MLP neurons of a small language model. Each row is named by its layer, matrix (down: output weights) and neuron, and shows model dimensions 32-159. Each number is 128 + 24 x the weight over its row's rms, rounded and kept within 0 to 255. Numbers have three digits each.
A block is one neuron, or neurons of one layer that tend to fire together. After each block is what it responds to, as a language model described it from the Wikipedia text at the highest values.

L5.down386:123099162153079144154157106133082098147128109122206093130149136123086152135156126131146166171112126123101121155141114151150112148148162142119102158096145133182116174101118116141137113144136141113108121139132172141117114063150140089104114148086146073108119100099126113052096126131117135103143152138157090082140141127171144126144089101144132119148093175132137138109108119120096110093109
L5.down601:112152103110070124142126126095131114133110110135121125117118107157128103134109103131153146151105117129146129151095131124160142095054099139147116133119165126139186087086136145154109184186159144141120118193172120098146127136145118123106088119145167167122125120125156108123117102133104158148143108165124114137101141175134126165114122136114163110080090107115139125137141149121161161148162
L5.down1341:109144107130134114168101128108093117146112139109101129128166112135100103147142093098085157128102104104096089118156154130118058148138151142103137110176154145089079132119140126180132194132155136105146112109144132178149099126097102079130130157131144155117143111159162118124145128109129136153131128115153124086102108120175145138130128153119131126152099123131127145122119135151158131099133
L5.down1672:144112132172105087167144115130110139101121110120118127126166066121132145142132138110115165112121137114119092117088107127081196096144097120109108110094097093119130131141133118098117123131142156105143083132142126107152178133059116144154164115176143148103162110121140173128129118149094126160103125164134138102142122121136104102075126155143109151135138111130128162135140107111126114072089
Scientific Latin name pieces. Word-final pieces inside long technical or Latin names, mostly genus names and biochemical terms, such as Staphylococc-us, cil-ium, polymer-ase, Histam-ine; also scattered foreign name pieces and function words.

L9.down105:174108119118140116184085080112136122112155169119114133113154097121118096166135106108109152133112102136087148065158120114100107126087137137131123094145121111124146153134156070133142149126132117113109092130112113128151097159111165113153126114155153158128168106103114110094133133124126129137116127131154102144118082141097172090172077130119113140139115112114077112139144177150157146093148
L9.down112:124117166130120120123132116115144089100111169159163171164129107146112136145091131113127166120129124110104163137102128106077108121127133148098122126115091138132136120190100134123129143154085113097128146144156104142136117128078138152174174129115123137121146113146173162138164134152064091113133110092123121150141119108106159130108112175120137150120152104077151120114109127082134103160150
L9.down222:127141139147109139091127138163124115103137111146122142161118135120131111145169144134151121131079132110084149112177174118127120118097142117186092110148121150148125143118141119144132106124105111098168162144147124162142098127121101104105098130093139121081121149137158138125119143084113151134123112114124113096097113101129144114104105098138088138160156136171116123060096121143136112170138
L9.down235:089137148123147123142130083146143091148059080148146154128158134154133098166129128143106168122080115158190111124126095111110098159109125140148117127152124121121114164117148081127154120107111126111149097164122101140157117115154136086122153152162105134104151130116090106134122096094115107080070113165104124149128149130088120118133101134139171098128148153178088129095126178182121169127129
L9.down497:108100122138125132107145122078113150121134140108114146141148121121116147098099159132146143116162110154137134090111128097096215119163157165102123149123105096102161153134104120121139097097093104140151115137159132125126119111142110114162100111060117134114134121147141093074108167085082090207173156131135116123163188091148150131157110121098126102139110148136129144091123113129155110134145
L9.down517:123136124124105137141118127143153109124158146122153146138134127121154134101139099082116156110107153101136097104143107119132112139126124183115130157136125184126112152128119153125131140165199109099158086139108108145166099074122096159102172100180130128136148139066138112110109162091130137106131086133134131161120158157132125119132070124140087119128132157175138109114131117137131089127118
L9.down730:118134135142090123158126139155096124091185119100137139120102109158141140158147110107085145125159113106131092089127123141134192133109130141131120131104125133106097130093122092140118166131157124103111090155095110095107105138121122117158151156166113098157124108127114101123128173156114153163133148124094100124175189117133132117121095117128103114126100078094119176189073141131138122122160
L9.down810:143166141146141149120151147141146124130128130107124178083145103140128106115102127129139133102078121154166151131114138159116109116113134088119114108153093168115101153154124096065184126184142098156087145142109157148110152110126088113150080081140146102136114131128137145132134121130138161151128143128104082156132135167158135122134110126128122124139115129147089124094131136133169141144152
L9.down833:132117138157130170112140123155108123108133090129129133115114132126123148178081151147116147131168125139113102112175155142135161136145166119150122127120119139178128167122098121151128115109127154144192125104116101116127110133133113149149087110109151143164129099113115121167147107168156114165167090179077198053126123095118151128107117152133149117095080148117099116101116109153133116177125
L9.down1191:147149121132134118132089111131138153073152099104128126120170128100162086153129122135111168122143145101164103148132107114082129126150099128128133137150144081116112098107161104116124113070117135130143141130122108138116117113109107114150134139136140090099128152106128079110129159089154168121085088109102080094052133113104099098145152085089177155117148160142081145109153129150104135101094
L9.down1438:116107167162126088170122079111116122139140074111142132118120172141129166126143131132127138069146166102136135131115117148084201102122080143138089115113132122152124165161130101105145146156139156112171148127147133152159140115149153113135123088136129100142118105115115110099126125141068143093099131109131131121128149104158163100149099153092118136132135121126176125099154124147112148137135
L9.down1754:125097114108158119126150127129104115110149123184120135142161114134183089140156117117152136122111118122130118121114151148158220125139148141177124069093112102082137117176111170124122173102087114176127167124081085136160084113132156167099117162158114097117107142098099095119113116135116139159131172095100106096103102098130155123137131125136097106117137144104091133134154145130139149092123
L9.down2263:125147113119148146140148114136108101124148112183113104124114090115154093154128147096101116109097126135115133122137129135121176140158112156133067143152117133089145131115128138170088132111155174122113096112128171125133085120122120153126174134153153108114146095170151155116154151121160169107171105090131106127147127075112140102165089157115082151173061131087154119111154163113087128089156
L9.down2363:119142133138156063149092135167146113137130166144150116101134134085122116158120141163136140124134152113091104133119145158160158094148157147075133180144095113118160100103132140143077148165144152091142153078090113153127133121143118107153136091136109138100180120129133119153152116144126147143133124156105191128134110089132107098101155141087099147127125141172153119101108112146131097146113
L9.down2405:119092120162114134130118081113101117073144133162125143147162164151112114145108110118104120095165153116144145096154128140108149136154167126138067103111131146140172105141092121137123091152104108125117189124144098126149162169148159150170128142138140112143134093126085138124127156161106114124146133139164117126148126137109156074153139119155065147113095128114158114080129111133116131134098
L9.down2457:144159131142127152149094122156130165079180103107135107137117133167120143159136090110158124146155094121158102101130133122083110121125149088129118118118110139190141139135144154143110085120124180127124114091108138109092135171083127123143143120144143125116147124133083157122141137139154151147140086112120111136117142119146135106139096102151134099090135130125139116085132182069125096126144
Prepositions before dates. Prepositions that introduce a year or date, mostly to in from-X-to-Y spans, also in, on, until, during (from 1904 to, founded in, on September).

L5.down391:143118116133112096136110115136097111096105120149144141145108103192127183161134116131127133157170121110127073149142091181094167135115140135123101118101133043136134135147161164115138130112130143104137113134148128088150150143155148090174095134107132107128140126128151096106158095108074109087188151153119168120094119114130104132123152068133138143141159181177155103067121138135110111108143
L5.down1373:138139128127110078145073032122093103151090168146148164107100145131152090130106131166134119131105137104158144073145133123119102142106120098108096114136149146126120124129097109105117137108162116124087154118117151113170094130132096104152098156155195135109144122132145117102129153126209137126124159147137122115101129115123128137104132164102140167132146123128145095142150138154132109119134
L5.down2090:101174108103138119140127136127145108132129107087128089151112161144127104102105153093123117163139096123107107141118150122132093126085131091156145132137123161098169096115116123099130152115143104130144201121121149125084131087080146151123146149125122167183124133162080155109185135126113112132144155201146118116125097098081118099106115187124185140102119147102127121147159119164143126111071
L5.down2410:149156068163102130136133085149130093126137120117096128115146141152099105161164105145152151140150104135132139125124091121141142129135141125094116141119092128092078095082106070121133133105123119099098129121088139124123107086128088146162121145125158103120150109163138128152153143118129107122132137140134099187130137108152143175091143101117181120139074132139114062159130142141170116147122
Numeric table cell pieces. Separators and digits inside numbers in Wikipedia stats tables, such as the comma in 301,709, a decimal point, or a cell-opening space; weaker on mid-word fragments like in-act-ivating.

L5.down48:088107146100115131146128105075140099150110129084142101153132099123120144136136124120120101120128082096160096128137149141106051114127143142119172098122136129116139113146154115127138170161128134119099100111090148122137104114105085127144120136087169126072128162128116146125110165120133196079128107147130102136131122129084126099113120166129131110123141123141139128116127105129130141113132
L5.down896:140142105129111123108082120141119130101160188149122185110127100138162100156170106079131095144133106173119098138139123136122106170150132156135113129143136120152124155086124138146113163110163133137121145129156107129123139141124114098097149128120114090132118132128120100136141114134153125166099084157159128120135076131156153127111101143156128136145135145150093150124109103142122144101103
L5.down1453:133135127117129147157122138161083067137119145070123109168108167158137144121095174099126132106128144135101144131129143132132150111142057122093112156136099131096100124095162130136101181111143135133099145164205108117122120133148144131152134070161126127183118143161172105113095160080085110109127128098129133110110124112072122118164166149154083127146122142105097150133075139089128121113152
L5.down1632:114175084129151146099128128169134141137136111065127075155076105144101060149092153176170160122164138137122157156128104140182092136149127117110162139173151127087123118117135131112119135090152168156123129120149143143152118153091144127147126149112181092090109122138150137157120151148128140072114129135092124134157080129112096105179123136127084130125170107140172169115110067139116134112106
Phrase-closing punctuation. Commas and closing parentheses right after a completed noun phrase, often a place or proper name, such as "Boone County, Arkansas" or "(Köppen climate classification ET),".

L9.down72:110198119107188112119172118149112158119129136160113118089134135144115117129114115138164150153079151120124140162127135095175171117137108103141137135136077128143134131130106106095156130090098117118184090111110118108151131155135171128077128120135124130158142136180149116154126116091112157125156138087139100104073128123172113134080085113151099135146178113124120146119128116108121129129137
L9.down97:151118092108133139153118086086167125128186140132144088130145132136100143096140102101107113113127153091114124085121128184126124124124130081119165164158084142152138130158139138098111123106129133123150138147125086132102143132128147113123124137120136110138160153128139105114138153094139115094111125068158148097150155139120131142094100117107098142135157132119095126097114078125149128143134
L9.down277:112131157157070165147113132127114119122130140137116135132183107166106149183122080154120134100071120100128125116111125161129141110107145127171150150183121115160105121130141139149096154114113115165138134096153097159157130116087105124153114152173134130116187147140107134119164124096138161121150140123138084079129151118159122152164161090088107128123135108102092178138101104121147122130098
L9.down639:122144130158092118125138133125126123120053124144125115117116072140107142126131118156167148133097154141108116097119133097136155149143147095144135143145128119131169139126151095132117153092102130086126110136122122110131151106147115130147126089161102133142129133139132125107115116083148092150081161165123149153113153146085118109143131093101186145139157133098133113108121165112106116170158
L9.down794:132149142107101091136148146133144163146142109146169095152124141121107142148117111115184135126151145117104105132131136148092109119123128154114136144102146184143166097154140137116202138105128117089164127138135147142085111080165155133115142154156128110098172138149142144195116088133144124180142143095102140086128154144193144152089131107181192151144139157172160147183132139111143139135171
L9.down916:101112113151098136099141126097147112132149139091122099125171112116105132117089132153163113112129129130132148177145167138118146107108110132107132113135147174098118116100157134109164117086114112112117154105138103164105121139145119116148092128163134122120164118148128165146119104088133165150136154124145113096128131143090173119118144131133127177113135098111141126124108143104147115105102
L9.down956:143112107123110174129108132103099150153139154106106082083138134149170138088127109109131109073125131136099135132126120129164045126118172132123112116108102148124165121182120123120151140130150190134144123110072115113143078124118097110102158162095149100124159113133126148157152153135131137103142152111117162145173115158128169122206146113142115173131142128111130159119136184113107114193180
L9.down1015:092120184135122087125114166114148137111156119137151087139076149122129123181162157148096135123128144171128135148124154124159126150100144130133149128138126119169144138159185128178118129094153136141138145143099135094146082135151107150115137121123134170156151074085100123125144086133120114144094118114101155113137100137116142152153126130123119129118142150128161111130137143122136134111134
L9.down1079:127127107097099121092154143084122140120127132073065113126184098149085102101107151139113088122146156197159156124119084109121168148129114131133081144123158162137159120150079131132110114134125113149137135106085114131129142111138168086155137157159100126133088123136149150130116158112184149172113123156114077170102133140105124113087092111128144110086124078124125122124137097103147120141169
L9.down1255:114111096150161107144119115102129088153139110134118113125113125129127142139113135101132135147139104098127146140131144150123120126183137120158100079135099126133169122062129129109124075082138130119128125125108145147142115129150133099079105079089137113092133129129141123089130054129123125162167115167133104094129100154112152201089181123135122133117158131138125114130143139136101089146109
L9.down1273:102103144106109126111168103099136129131151138154094080137152136124112108112154146101114127138115140111197116107139102136121131132120145125119164160136142106173147109103122138141146179144121133138167150112174104111131136129131161106101098122129157105132140153150166114088178142148176083107154184104142162147102156122139129121142144084140149166116168152113092122101076136133128065127135
L9.down1399:101128109099093106107141159149105125126097113129067178152114102107125129124113135127096159135169129111100127096122084105125157113134093145106138147117163131073137136137130112133116085087145112086116155133121139141147115092152124123090126131140108155125134160109107108127159146125116100095118110117145164093154171117202123159133085121095137132165122168136108077113073113129075064148098
L9.down1608:142162122108159165098166069110111069155085160134082130120157117113105136078154150135144116113116110138100155139142127130127148131181138112138181151098114119121115115162142138111121154126135110152149172119139140113146157104117127095138132153107122091141138107137158113148142147078141136158115126117154109122102106123170112156109140118139119130155144118123153138117129166150137086096138
L9.down1815:151137122085145081128124153121101114116103154160085132130170113163132109177125108134169097130075120169096149140137111158105120139138144158142141107129101129130106097143121118085107100109148167164138115140119139116087132135135130128143145129139115120130142145103145181089108083116148157128135139089120166141171141124116057165121132103109158119115128102141133167139105104113153107142145
L9.down2065:119177120168111134138105132097109117157113088094171114136159156114132128126121139182111112111135100114141091142133155154145145105130113137145124099088108098153152110111110150128153163175110141119145126141087136166147119118121125133090073090147156142127121108160176167141129209138113137177098142111095125156120111144130076139069124172130102176115148129116111137167099140071155096120126
L9.down2373:183102099120119136099162119138160121111126135161137136153153131129100104069111143137150095153146144144123137120142117135162132139141153110140128111153147125083117105127091072097103095115128145104110133103137081099170129078106086111160096161123127139102137134169110122118101150152163140136125157115120141109114145138087123107119128105124136150123111114104098115127170093131101118127135
Geographic landscape descriptions. Function words, direction words and word endings inside descriptions of rivers, coasts, terrain and locations, such as "valley of the", "west side", "brackish".

L3.down1076:083129134125132100112146125099094104114146145121188083150113139170084151098107138115108127114103134147097122122160151135125165158095139128113094154145148099137163110106155072141146142108157144156105087148120186114127081097148133117121106144141061156118149135117152079095123117163158111110110154112161137092086086139120110140111128119111123125134089136138111160117150087127100168102148
Mid-word scientific fragments. Word-piece continuations that finish a partly spelled word, mostly in biology and chemistry text (gene, receptors, oxidation); also name pieces (Abd-) and coordinate digits.

L3.down429:128162134145099148144131090108150100126086130103102087118121192079096133105146093132153151124157125087165146146115166123110089106115154103131115124157089174125132139182167097135098130087150105109162089155147143155114114139127115143171195168134097142166143139116128127131125079142086108109160115132133125124192143121108132179142134155128139117127129171165151156118140087141139126118113
Digits after separators. Digit groups right after a thousands comma or decimal point in numbers, as in $48,670, 1,900-seat, .967; weaker on other numbers and colons.

L3.down2033:126131123126148161112148118090146110124125126140178106152128105115096143084137142082136070149147113111103101130116113172130109167136160114158131147153123152134147122122126154117153142179101103170147179137146143113077097153071106138159138128166101103140190172149152108100107103097139152083149133148151118160122149122122118138114117137094111139109113110151117117123106142133127104073130
Geography word endings. Final pieces of split words about physical geography and climate, e.g. Ge-ography, Reserv-oir, clim-atic, glac-ial, r-ivers, often in place descriptions. Weaker on other split word endings and on coordinate digits.

L9.down44:141115126109122163142099134138126105110131142084076151143131144114124135143154102110113120091127124082103139085141147152132109153123169130100074097115122158153173155167132119135120141099117110158146138148161122150095141104166118143072153151133101130134139120189134107181165163112131139116147132144145104105132108122103108149151160101158118171137139135162134112091166121130149144131131
L9.down508:127147100154142100113152128138111119128154130058133124102100157119119164142127126134134165111137135149094118101163099150101079099146151109142121169053112113126107113070135127126150157159103168112136138122153109135136126121112124184090103077127128090100131120119107139167142126115119147137141149121100087153129175102142140107078116111183136118114162139198134125150115113145162148115126
L9.down830:165158132129093155094097132109117113171142139097134119120115156132140126116127116162117109130127188140112128118144108136146058102134122152121122117133145157115145160155100154113130064154129104106142116120192115103124144086081169143111116148172145124123141144127150142129125125159133095150138113139136130124119174176129147126143136163148126154123108134117121166116140113080155118133107
L9.down880:113125157120148097090142115122119102131166104119120123138113150136128099107131136117140130099119147152133108121130126134106113141157085155115121147102122102113125141129081161113117110118102105161142166152095125104160106119121162127107123151092170136150106148126144132080121146123098138121141134129088150171134134072112150122132137134137111186131137145186137092099172146131149118133090
L9.down1199:108116151110151150093103123099094137125083116125149107148096132138126106149150131147112124129140109132125134113111105155133089118121078081139133130117083142108135148132163145133119123131130160124128077120126146092131087105085103135121150127153128116089157141120131153163110102095105152104098093096134149148143119130141127132146107125136112154069071115143140140152093163085145102101157
L9.down1485:123118111109143138132135152142141148147148102124109148128085130130130113151165136101149121129119147130147138096158085138178156175127114149114103087116126155052139129154116116132104147125119131134131122159089146114112118110126136165115154129097168120144141168103133124088156129116125140152143142113149133122119102150122171155144086158114088146141167137107140173129144123119109062129132
L9.down1574:126121118099121111138151179137127141179139146108106112103129133153117098168114148123162169109099154108141130079132120111094090150107109164106138130143106104161128093143121128129078144089147099139114119111079148154156120097130165183139172153091143082138158167161178139098173142149131124117106144141091154104069130111064154097101118089143129152149155095147122160089140102149079126135104
L9.down1634:097167126122146070092152134151113105159133145141178081183157121189152086111132155106154170102108122135117143109147129200127057096113131136122132136133148127145091145126123151139125186085104139173144171114150108116138130103106166116112133126147108129137146134125147138189125185114148149139099114165128153145114113118119153105126111123119129123101118150089130118166112112075135118155173
L9.down1871:085144143155128163163092087112163125109111155139109135090145126172165128122144182095125119124110116131111132086101106091126093140110108140143121106159103114165169114137133133185143167114114112144078119129129114152119101138146127117118128152143135141146095103108119111120108140138102094154139112126095159121181135157123119140103093138125100159113108087119127156122157144106116150145112
L9.down1912:171102156119163190130117128097086087081103127105108126112138109141100129087144115115142103190129121157111107084153165097087054142163114157083101092113155133113129109146131072111139125120127103144086125161131104164130130110117148140117135147121151102165122104145160115150149075145126132121145117106138154110138141126159158102103116124121073103145128117146121131159126166146131120148150
L9.down2029:130158096173121136113121143163135148131127104130140106134124104105116136135133138153130184162132131119120088150142126141131087146188127142081144151110115118115144161121128093137142120155129130158134141181104123147123126127134162118109119095122109118099187124105134128088123168157127130154120123127139171134147152144146142115179099162136133123118172129124146112127144090151106093086115
L9.down2048:111119115162136153129192131102152083079134112122127135125152120146131135120115135157175082136145136074135102160155131161100142107125145117115123116120160144152125154128124172149103128126124121091118100131122114092173099124110069118156161108168137172147127122136083128117157133166141128104149122138118126173088155104131105164107164124108095117093109121131100135144146125163075043125094
L9.down2109:185156150131130093101154144103170087123145133143120116148162184131092091120163114071086120155133135170116135133138096127124087098145137053119154157119148117093107155108100108150144093114121129134108150151081122154112091186121108111108191123149121113127117154153105125062132152133144147160154122132091159141134147110100144102123132104124140158103147162162042123114114093130109082128111
L9.down2359:153124126130113101136125093095136127125160116150130096121118134138133163159146148146157135149127107139137129100138152099123084097125126128126148118103076133122150118139126140181125113137139132146095102100152133137118142143138133142119117155143059100149115100105061135109136091151101108123099158106164097115143127131127124090124098140110151142113124077137075137185143116127105131135072
L9.down2404:125179133111124120159109135086141150148138120146103142117109131122141132109172123103141102152145146106146139095152100113135082098150151145120138134150134141144189108116129138155164141148147117145087074121094101105135137155175081139153129141148138179126094182121114146153111123127094119146144153151132117134122150153108168109182149104155114128132127116113132119136105137147128107189131
L9.down2608:135120186109152190099138143138149124140098129101142146125150136121146101138143117103100152166130133136121102135117136157105157129130105136140128153156148104116131112129096115108125202139103133141121155152135136116103162121126117152128095126133130137104157154178125119074127131176140143135093123142136150129150108167140141126155105116102096114167110105137078114088130112116163123119115
Number-internal separators. Decimal points and thousands commas in the middle of numbers, plus the space or currency sign just before a number, as in 7.5%, 48,670, £480,000.

L3.down1765:132186082120089075132087122142181147079107118129127118117092146116129123134134085142151109174140143121133120148099132114133190083124125157107093086125130119141143100108127152119146177127158102141113088119097191113107067122088128130168158151104171164090115163154121108115117132113135143142130134142124101117113159138091105091100120107085112140106157180128071076124127176098106107152145
Sentence-initial prepositions. Prepositions opening a sentence or paragraph, such as In, On, For, After, often starting a date or "For example" phrase; also For-/In- word starts (Former, Forum).

L9.down407:132128094145090106162156089131164118076137108150125097091088145135121113149147144098100180127103127122131117132140158139163151130167107145106118120121111067120132127121094121122119132120124160136120150163114099125129093131125154143082135108115140109114134147158096128134169112119129096163143144109145164144133110156145095142090109126140124099140152152130154151119154064113114119118099
L9.down660:090133138125180105158123119107125138140129122075133155086083083092109074116124111124142137143118130142132084106133129080155155098145098087152111155081147177119149124118126141141072096132184112153091131189133102122133116139141140110102130176162121139181167148104130073119141181097135185123121108107143137140155095141088128129109082181148077115117123148114128121116128154110138096121158
L9.down919:114126136133109116123090126131109106163117119115141124103132133117118086139074173156137125150136154137147138144133144165141075107140131110162156092124095156144133126147137153128128149167122124115109127133123118157132182096178127066121149109137163168112127077131130101125134125122152074138091168129119121136148113117081174106150092134121139121137150148159174099139118137105111113120163
L9.down972:166156136135139151134096110096143156126073130123115109128123131157092131200089135097139115142123151133126091131136128063119120160132123113125192111177118115114131149173142101125113120151145095128102072170115120152168115126125116133141126114135118101169142117187118082142120111161122140112141118082114137111139095144157135133135130129176132132128137117136104102141108145095124124135149
L9.down1069:148147113134139118144136150169092124090132168108112158117123182122126106123137094145153116091125142098122137143094088125126148096139168154118119149086139100147110139159137113098124096090133052164144105113118127136088129112138126118103113139149147153105148117153129126110127147171135161115142123098135144124105136133107123090100149147166148176179110161109095102119128141150086118110187
L9.down1109:140138137133097169127156129136116085175144119122103160098128144132112125112124133103143103111140127147167094086106082100103166134123118100133109155123140105172126139150099162078108107122152146101147113142118140159141122135086144176144127095132111141143154120105146101168175134102169127077165157100148114098147126120076125105098123155086105100134144100159094189111103159091178115106140
L9.down1123:120179172082131138158130133129142111066165108140113107094155109118145121103159117193177135117136122135123122086131128128107040138185086148122119104125157150186145124116139161150138090116113155085134120112138131085143104181110112147141117155163132103106139105144101135102125103118118079178121104123120142097134152137122157166140101158143164122083154158131095110143131141145099152129185
L9.down1141:206122146125095125106138148084110129113111129105121164151121127134122133132134115108151078104160168079125170113145109127099102114130112105116139138120176108090189138111134084106108101123106129101137161082162140138115137139129105153155076121107117114170138129131107098143131174132128132159121131117108085111094126094088138113152091148105168146115149105139156139126124104117098115167112
L9.down1153:104124112165168088111163176109135129066119098106148154077139103118161134113168131094118123126168110161167113132122127145127164135134142188146133127125142144097123143090085113116131163155087175129169136122136138087144128149125131133132110156110130134128124108128121121113106112130157127144113154141110102119166156141135117120107139125123145120121182125104139121115143086116091101080156
L9.down1503:165099134128159098136101129129086154109135158092152158144150119133104156154131085123130097133146127087112110125129121111083174130093107087087112123168111102097131152172129089105157169143158097154104127174108102103116147112138150094133141170135126118144157141126119139144076119125127129098123149138153112098147101086103110155140166096131150138158093112145138118153115141192085118135127
L9.down1657:132130108081132132133121103092092126133127172126135105140102120161153141155114151096108130129117129112109145115144144111121066160125155143124126125087095083105115177128155119104157108128129165130151111137148084144118084196125114105129180144116061103078138135145117105112107136082117135085125151117112160120148093107134090125162134121113121111144083126140124149158121117131105148143133
L9.down1703:168121164130129105079142142053104154110140093125138129172142143171105134169131113144110092136141135143110144133149175118136139129151155090126085106138129149132151126125176070162094103095112131124112069156109097135130096101108099102134090138120073139148141122112135127148133093123127144132127127060124093123122124144090119096116125112123106137127119104085159137132129133108106084144110
L9.down1785:093134131120161102168095106124130115140151137130157110115127154148091110127111121131097144106113111087110120151125117111134128105119129102104139084139108117099114120140128145148109091102178126159167128158105134156143103117124075156148169086163141159122094112113128163096131141098133114112086097109175125155094152149105105112138145101135150160106149178127162129104099146109121143166134
L9.down1883:123118092130156110132113123074117115121129107142098086108141121125137103140122089112111114201115147076178118112133158127126116111169107124104130120114135169124114118085147092130138111116150173139072139125125151118108125091120119089140087118141139137138116123100098146159161112123128142137130128115112104159125143142107150093117113131102119165123147118116094103104156155127146117127126
L9.down1891:139149138093135154136109119124111123137127140121180138092097143111166104142099133171174100134127158126090155093122142116155090148132104142137117125122126143114103105147143093164112103156122104066112116142145141073172160131106143078190083126169111148117123149099119150105177128122102119090136153132118094146133127159146140084080146134160127114123124139128152119135109127132162122113114
L9.down2593:152094118100103133104137136152128137118180139166061110119158116110110139120108176162111144113109123118107130164110122137106089089123141162141151113144156112103127133118127111133138169160115124088119104133098147115164129105066150112134132129138136183181163135100120145098122148143141144126132106126089151119142128100115169162138078166080131162167134123135151111116108105138114155169141
Technical-text next-term predictor. Function words and opening word pieces just before a technical term, unit or name in scientific or biomedical prose, e.g. "for" (enzyme), "G" (protein), "M" (Hz).

L5.down436:117131170134096133144121148131164108091152129160092078106160133149112162145154161170115123136121147120100116148176160116145174133140135174125176132109104133108149133129122098151103160163137110134171091137114088120148147131112111161110159092136079162119147164098104155095102160150112156126139130174138114127101100125101065155165088122127113156147143124094114102133106137140133135187125
L5.down1537:138130147139085108136119147165132106130123125112142116111124125139113085122133119151122152097094154142125158124091124123154234109127143160105119124123105142156144118117121150118128167103154153116131104126142120109167157106152144128072132091180123143143141123115111096112116143129113171130086131181147118074047130132081108159162115143114110075116122103088128134105128179096162089134134
L5.down2140:097135133104107162105117111146142082144145141131127137139129136128088084118151117077094116113072110139120131133139179076084086124126127082135145129129146109086096131201146121103093122125110120170103124123114140154106105103132138137173113106165122104095139098150128118109145126145096136078089080132126125103165135166140065138151130122138109140123095127117159127156155130182104158106117
L5.down2330:115114124115133115127105170098096127124131112108086111077143140091161116154115152116094119175155160144135105134127159142088181106111111137101154120139109126113123126158139111117109112126120137134140145110112122116171126119128148140162107152099164112161111134131137136115148136163130133087121128167114139144109081131086101137106138127123137119152150126162111117165139132096157134156155
Adjective completions. Final pieces of adjectives split into subwords, plus whole adjectives like simple, heavy, positive, large, e.g. sm-all, t-iny, flex-ible, shorter.